Part of a small language model's weights.
Size: 10 layers, width 192, 3 heads of 64 (1 for keys and values), MLP 384 SwiGLU, 3.59M parameters.
Architecture: untied embeddings, normalized queries and keys.
MLP neurons of a small language model. Each row is named by its layer, matrix (gate and up: input weights; down: output weights) and neuron, and shows model dimensions 32-159. Each number is 128 + 32 x the weight over its row's rms, rounded and kept within 0 to 255. A neuron's up and down rows have the sign that makes its largest values positive.
After each neuron's rows, "fires on" lists the tokens most often at its 100 highest values on Wikipedia text that the model never trained on.

L7.gate145 [108 149  82 129 125  99 149 170  71 118 117 124 153 168 139 155 123 171 115  97 166 128  67 149 108 138 150 102 162  87 149 117  86 114 170 106 102 153 146 129 110 115 171 112 187 152 136 122  95 113  83 133 130 149 133 104 119 193  77 124  91 115 144 128 149 172 157 155 110  77 181 119 153 135 102 142 146 134 113 121 115 120 123 144 146 104  94 153 153 125 167 166 121 134  90 125 146  55 147 196 109 107 177 146  95 133  64 127 125 116  94  95 168 148 108 141 122  59 151  90 117 170 138 130  84 186 138  98]
L7.up145 [131 103 139 185 114 136 148 159 136  77 121 107 156 102 140 193 134 166 133 107 119 195 101 153 124 128 136  47 158 104 144 117 148 205 130 120 176  51 198 142 135 113 110 143 125 127 180 124  96 104 152 101 118 155 153  85 143 130 105  71 142 106  97  97 158 153 102 115 132  83 145  89 116 107  94 176 125 110 148  81  92 181 143 124  94  72 105 165 150 184 134 160 118 190 140 113 104 125 116 187 144  72  85 111  50 140 100  71  86 148 117 109 118 104  73 112 137  90 105 131 111  89 161 116  98 107 109  91]
L7.down145 [142 154 190 165 124 137  76 108  92 154 146 145 132 130 112 130 102  97 133 131 101 136 127 202 141 104 189 176 128 119 140 226 173 105 145 171 123 131 115  70 135 143  49 109 168 144 138 143 105 142 127 123 117  95 108 168 167 102 141 130 126 165 140 166 136  88 163 157 130 165 133 145  98 109  88  95 120 118 186 115 154 165 166 115 110 145 113  49 120 195  77 151 147 113 184 130  86 156 110  79 132 139  88 135 145 121 154 153  99 103 141 150 136 116 118 129  61 194 115 182  91 153 120 141 160 145 115 122]
fires on: "t", "ad", "g", "ind", "eng", "l"

L3.gate345 [121 118 142  89  99 107 118 143  61 112 140 148 123 126 108 130  99 122 146 110 152 123  97 150 148 171 107  55 140 148 113 133 113 147 106 117  85 201  68 208  95 129 180  95 130 102 106 133 125  99 155  78 108 112 164 157 132  90 146  70 153 103 134  63 129  84 124 127  91 151  69  85 148 117 169 105  91  58 171 149  88  94  78  80 198 134 102 155 187  83 157 165 154  90 123 178 128 106 111 163 136 127 134 133 127 171  89 121 169 147  96  87 150 186 150 152 117 131  77 117 138 120 152  86 148 139 128  96]
L3.up345 [ 79 126 118 142 152 144 138 191 162  93 122 151 121 107 172 124 137 134 144 116 127 111  92  99 157 152 115 152 153 173  56 162 107 162 147  97 121 132 163  93 130 125  82 135 127  63 112  92 109 114 136 105 177  96 184  77 116 156 141  85 176 118 115  96 124 100 101 109  79  87 120 120 125 108  75 123 148 103 117 114  77 127 142  89 110 190 163  56 111  87 141 108 115 134 143 141  69 147 128 132  94 100  62 142  98 148  93 114 193  76 129 124 108 172  69 206 129  78 107 125  94 165 141 115 170 107 139 116]
L3.down345 [113 139 112 106 195  79  90 100 149 111  96  95 135 116  94 148 130 146 141 161 113  86 158 167 171 116 108 182 193 148 110  63 188 110 111 119  95  78 180  99 123 140  72 104 111 155 143 124 170 106 108 185 123 126 132  97 136 171 148 187 133 158 132 182 118  87 135 140  93  99  81 144 108 148 127 141 103  93 154 101 134 146  73 122 156 139 111  77  98 171 132  98 133 141 155 120 156  98 122 108 119 164 128 168 112 113 124 184  72 104 145 124  61 160 129  99 138 145 154 101 113 109 124 166 144  91 123 177]
fires on: "v", "m", "en", "n", "b"

L7.gate97 [ 90 141 133 138 163 123 155 143 114  89 123 130 172 119 135 158 122  98  81 155 186 149 159 189 131 128 160 152  66 139 137 171  95  95 140 112 126 163 152 124 103 117 129 161 199  79 163 166 116 147  69  83 100 125  91 138  76 180 100 149 138  98 201  64 158 123 129 134  87  92 175 140 107  99 130 128 211 108 150 158  59 130 134 158 138 118 119 128 143  84 104 199 116 132  79 161 180 178 106 162 103 144 146 124  88  54 175  99  52 127  90 124 130 139  79 184 110  75 137 117 103 139 124 117 158 129 146  70]
L7.up97 [178 105 142 198 133  74 162 128  89 119 164 131 112 123 136 187 122  77 165 105 127 189 180 181 202 146 106  48  69 124 125 110 158 149 109 144 120 102 139 163 174 134 136  91 124 122  98 137 115 154 168 131 145 145 172 127 133 172  89 139 110 151 131 118 167 107 122 168 143 128 118  79 161 113 193 155 112  70 173 121 131 123 135  54 126  58 108  99 133  68 146 166 120 190 123 128  83 152 168 133 154  91 127 132 108 168 151 138 101 126 136 140 151  95 109 182 107 139 128 146  74 123 137 129 110  99 184 131]
L7.down97 [139 116 157 149 125  92 136 106 120 157 197 166 162 168 120  93 128 156 107 200  77 156 118 111  85 124 121 135 122 143 178 131 146 159 143 113 129 103 101 148 170 166 110 144 170 174 158 138 122 101 209 100  73 144 153 133 118 113 158 106 115 186  86  92  95 125 150  97  97 129  55 158 166 151 143  97 123 133 143 100 170 137 107 171  55 123  99 159  97  87 121 117 165 154  96 149 117 139 113 147 126 115  95 167 111 158 115 158 194 146 138 135 108 180  76  79 105 121 142 159 112 150 145 198  98 155 132 132]
fires on: "s", " was", "t", "ol", "en", "ian"

L3.gate369 [151 147 136 128 122 135 170 110 111 181 129 108 155 119 114  79 121 113 121  50  69  77 203 174 142 130 164 157  83 161 135  80 156 170 131 128 128 141  97  96 168 108 123 114 183  74  72 157 118 192 164 109 145 150  90 161 115 142  98 151 131 167 106 133 108 109 172  80 123 135  76 172 184 160 129  83 160 129 127 120 111 150 106  94  91 118 118 136 140 123 150 109 121  76 147 139  78 113 136  91 177 145  60 144 117  91 130 144  84 120 121 114 107 142 154 161 146  89  97  74 132 132 158 123 161  74 161 178]
L3.up369 [139 165 102 106  92 112 177 179 172  48 123 147 176 157 151  87 128 118 106  92 114  95 120 153 108 123 127 132 135  97 115 160 162 128 145 206 157 129 202  95 222 130  84 111 150 145 115 200 128  84 131 158 175 120 109 143 130 192 114 146  99  72 116 116 144 128  84 144 188 118 148 159 115  82 124  76 121 106 185 101 150 110 127 175 157 117  91 111  87 120  95 213  92 100 106  98 148  94  98 111 131 148  95 164 113  68  92 161 114 122 120 161 135  90 120  99 154  87 147 142 163 147 160 115  98 132 155 125]
L3.down369 [141 203 104 142  91 138  83  85 143 143 126 108 143 123 169 121 111 115  95 156 122 109  70 147 124 161  85 122 187 139  46 130 180 181 134 126 110 133 126 133 138 142 115  59 164 107 121 134 132 155 176 118 149 123 121  90  62 133  93 172 119 143 102 119  59 152 149 144 166 142 135 139 136 126 113 134  75 121 110 153 112 123 211 176  99 129 136 120 135 133 187 124  80  91 131 189 144 157 122 138  65 133  70 106 141 131 164  37 132 111 199 132 141 136 127  90 255 123 112  94 120 151 142 147 146 134 160  96]
fires on: "ill", "et", "iss", "ment", "pt"

L7.gate124 [166  90 151 113  60 138 160  83  87 138 162 104 112 171 126 152  65 164 111 172 149 112 160 175 178 162 142 112 166  90 147 209 190 175 138  50 122 193 149 103 116 125 203 155 155  92  53 129 105 165 137 135 143 128 123 207 165 169 130 136 124 185 117 105 152 167 109 146 119 114 125  98 141 130 161 126 155 189  74 107 129 112 125 121 163 116 123 181 156  59 108 122 124 137 130 117 141 148 119 118 137 164 177 142 134 118 109 141 140  87  99 150 180 111 147  72 128 132 120  85 155 174 131  93 109 150 128  28]
L7.up124 [142 125  43 129 100 158 111 159 107 144 113  91 110 176 188 155  97 142 124 160 160 180 156 103 132 195 148 118 168  82 139 151 120  84 173  20 115 163 172 135  97 110 152 159  89  88 144  83 123 100 132 122 117  45 191 133 146 224 106 143 141 105 121 111 161 166 110 128 137 111 160 125  80 117 125  94 102 161 110 113 108 117  77 125  84 131 114  90  95  82 101 125 118 123 154 108 216 164 117  90 118 142 125 109 121 125 125 100 136 143 116 106 131 135 123  99 121  61 130 153 141 130 141 109  66 112 108  81]
L7.down124 [172 133 138 178 117  96 140 132 151 119 116  99 106 171  77 110 113 138 103 124  96 100 128 169 113 127  86 102 109 143 110 171 160 106 119  99 109 165 124 190 156 214 165  89 123 153 119  85 122 133 159 126 145 105 115 127 138 124 119 155 149 105 160 146 131  76 116 134  98 135 172  82 144 142 154  90 199 162 125 112  82 180 129 118 158 120  63 129 139 170 152 100 123 140 134  88 150  59 122  89 155 218 141 148 116 111 111 146 127 125 206 120 108  96 143 108 116 126  81  77 143 109 133 138 153 147  64 204]
fires on: "m", "s", "ot", "ly", "el", "b"

L7.gate208 [195 151  56 134 146 123 100  96 176 122 169 189  96 162 114 107 166 168 113 129 188 101 165 100 131 123  65 121 143  92 125 134 185 102  94 142 171 126 139  48 121 110 162 143 216 157  89 112 118 104 122 134 145 146  92  80 139 156  93 158 107 111 155 171 110 129 107  92 100 134 154 133  86 144 156 115 108 125 182  48 128  80 124 112 146 159 137 149 149  88 166 138  87 146 127  86 134 148 158 100 142 155  87 134 172  86 120 117 116 115 112  57 182 138 154 180 174 136 178  69 139 106 199 105 109 143 162  32]
L7.up208 [ 81 171  87 115  72  57  93 185 153 187 129 160 116 141 148 153 165 119  87  95 198 103 139 136 146 141 150  94  98 141 162  94  84 152 125 158 169 145 114 140  75  86 120  85 100 163 161  69 105  88 120 118 111  74  85 101  69 105  77 208 108 126 157 190  95 121 148 137 122 116  64 129 149 156  82 149 142 177 137  83 136 123 138 123  73 125 156 120  92 124  67 155 119 115 104 135 156 115 158 128 126 175 118  82 112 141 112 111 163 148  98 110 125  93  98 149 134 155 154  65  92 119 158  98 142 141 148 116]
L7.down208 [106 154 158 181  78 149 118 162 174 127 105 116 117 110 134 119 163 163 119 120 189 166 101 106 152 124 166  95 111 107 136 111 130  96 218 125 149 134 137 158 201 127 113 122 169 102 134 155  83 162 105 123 120 178 133 117 123 151 110 133  85 164 100 178 141  78 112 150 159 148 142 156 218 125 142 117 125 121 135 144 137 113 119 150 131 145 107 133  55 149 101 193 156 133 102 171 112 173 140  94 144 137 110 151 100 116 108 118  88 106 138 168 111 163 106 160 182 182  96  90 108  79 138 131  91 136 137 101]
fires on: " the", " new", " app", "an", "eral"

L3.gate90 [134 101 105 130 191 137 149  72  85  90 123 189 105 135 140  84 104 144  97 174  80 130 123 130  60 169 138 158 150 102 147 169 110 124 154 130 111 135 147 120 134 175 135 193 158 141 130 116 116 153 103 146  94 115 140  93 123 128 103 167 145  92 163  58 170 105 136 112 138  98 171 141 120 114 128 122 177 122  88 125  52 169 137  28 153 170 157 122 121 147 153 132 149 158  86 170 193 107  90 211 122 116 105  95 120 127 114 103 145 150 121 112 121 118 164  71 105 114 113 118 153  87  87 140 139  76 149  57]
L3.up90 [149 111  85 132 137  73 152 115 129 101 166 138 147 204 135 112 138 172 146 100 155 106 133 146 151  72 176 107 114 115 120 133 148 144 133 162 132 125 154 148 133 109 116 141 140 120 196  84 123  82 122  90 113 168  86  16 165 103 105 139 127 115  64 102 148 121  91 112  94  67 166 122 115 121 124 203 156  92 111 146 138  95  80 123  55  82 155 127 156  90 161 148  12  77 130 147 145 101 141 161  73 122 123 197 100  90 136 151 117 158 159 111 111 168 124 129 121 132 115  99 164 192 129 136  82 141 149 129]
L3.down90 [128 127 133 193 115 112 122 148 144 106 145 183 197 157 123 137 132 143  71 162  86 217 146 111 154 123 132 184 165 174 123 179 116 197 122 196 110 131  56 141 104 210 126 102  86 106 164 135 169 127  97 124 142 139 181  52 135 134 103 117 150 103 146  76  65 139 131  86  78 160 134 111 146 109  92 104 166  87  88 141 162 159 100 162 108  85  92 108 133 137  95 148 142 135 108  79 130 134 125 141 115 160  77 132 124 130 142 151 174 110 141 125 255 134  96 115 107 127  72 147 106 123 108 177 140 164 116 119]
fires on: "ad", "ac", "t", "s", "ound"

L5.gate308 [132 123 171  90 103  89 134 135 112 197  70 143 129 150 121  50 127 132 112 103 168 164 147  95 124 102 201 127 113 160 152  67 133 142 126  95  69 145 120 122 135  82 152 151 142 102 157 140 108 162 117 153 150  85 116 141 151 157 170  99  63 145  94 187 124 148 126 191 117 113 111 129 138 133 148 156  94  64 150  47 140 166 101 157 135 147 163 132 127 169 159 110  63 116 172 120 125  88 153 199 191 145 150 189 185 106 123 170 158 140 174  89 144 169 122 114 163 151  90 124 181 153 124 130 143 156 172  62]
L5.up308 [113 125  86  74 111 125 141 166 111 143 113  99 155  74 105 141 185  87  78  81 143 107 139  71 136 165 130 140  86  64 101 131 123 165 101 110 150 102 133 166 118 114 173 139 111  98 155  89  72  61 121 157 152 165 153 149 171 126  92 140 113  61 110 163  82 106 153  91 121 114  90 152 152 101 135 146 107  91 125 132  84 154 135 185 179 157 197 128  67 148 124 112 160 131 146 130 110 124 121 152 118 197  69  88 186 140 102  89 138  57 170  94 150 128  95 129 139 174  78  67 137  84 130 157 100 106 154 119]
L5.down308 [124 114 148 151 109  94  96 111 148  99 186 156 154  97 130 155 140 102 158  78 150 146 112 164  66 148  96 126 133 125 128 133 101 146 178 125 139 145 155 127 150  89  92  84 106 154 152  97 121  94 128 101 121 141 155 177 156 174 140 116 124 153 136 129  91 124 102 111 146 131  85 129 118 155 138 111  91 175  98 188 141  56  56 128  77 125 132 155 117 168 134 145 147 182  99 132 145 164 162 161 158 101 192  76 151 129 103 136 165  78 113 160 142 173 213 107  53 149 197 132 126 113 121 126 167 149 126 124]
fires on: "f", "ab", "us", "ar", "ent", "ur"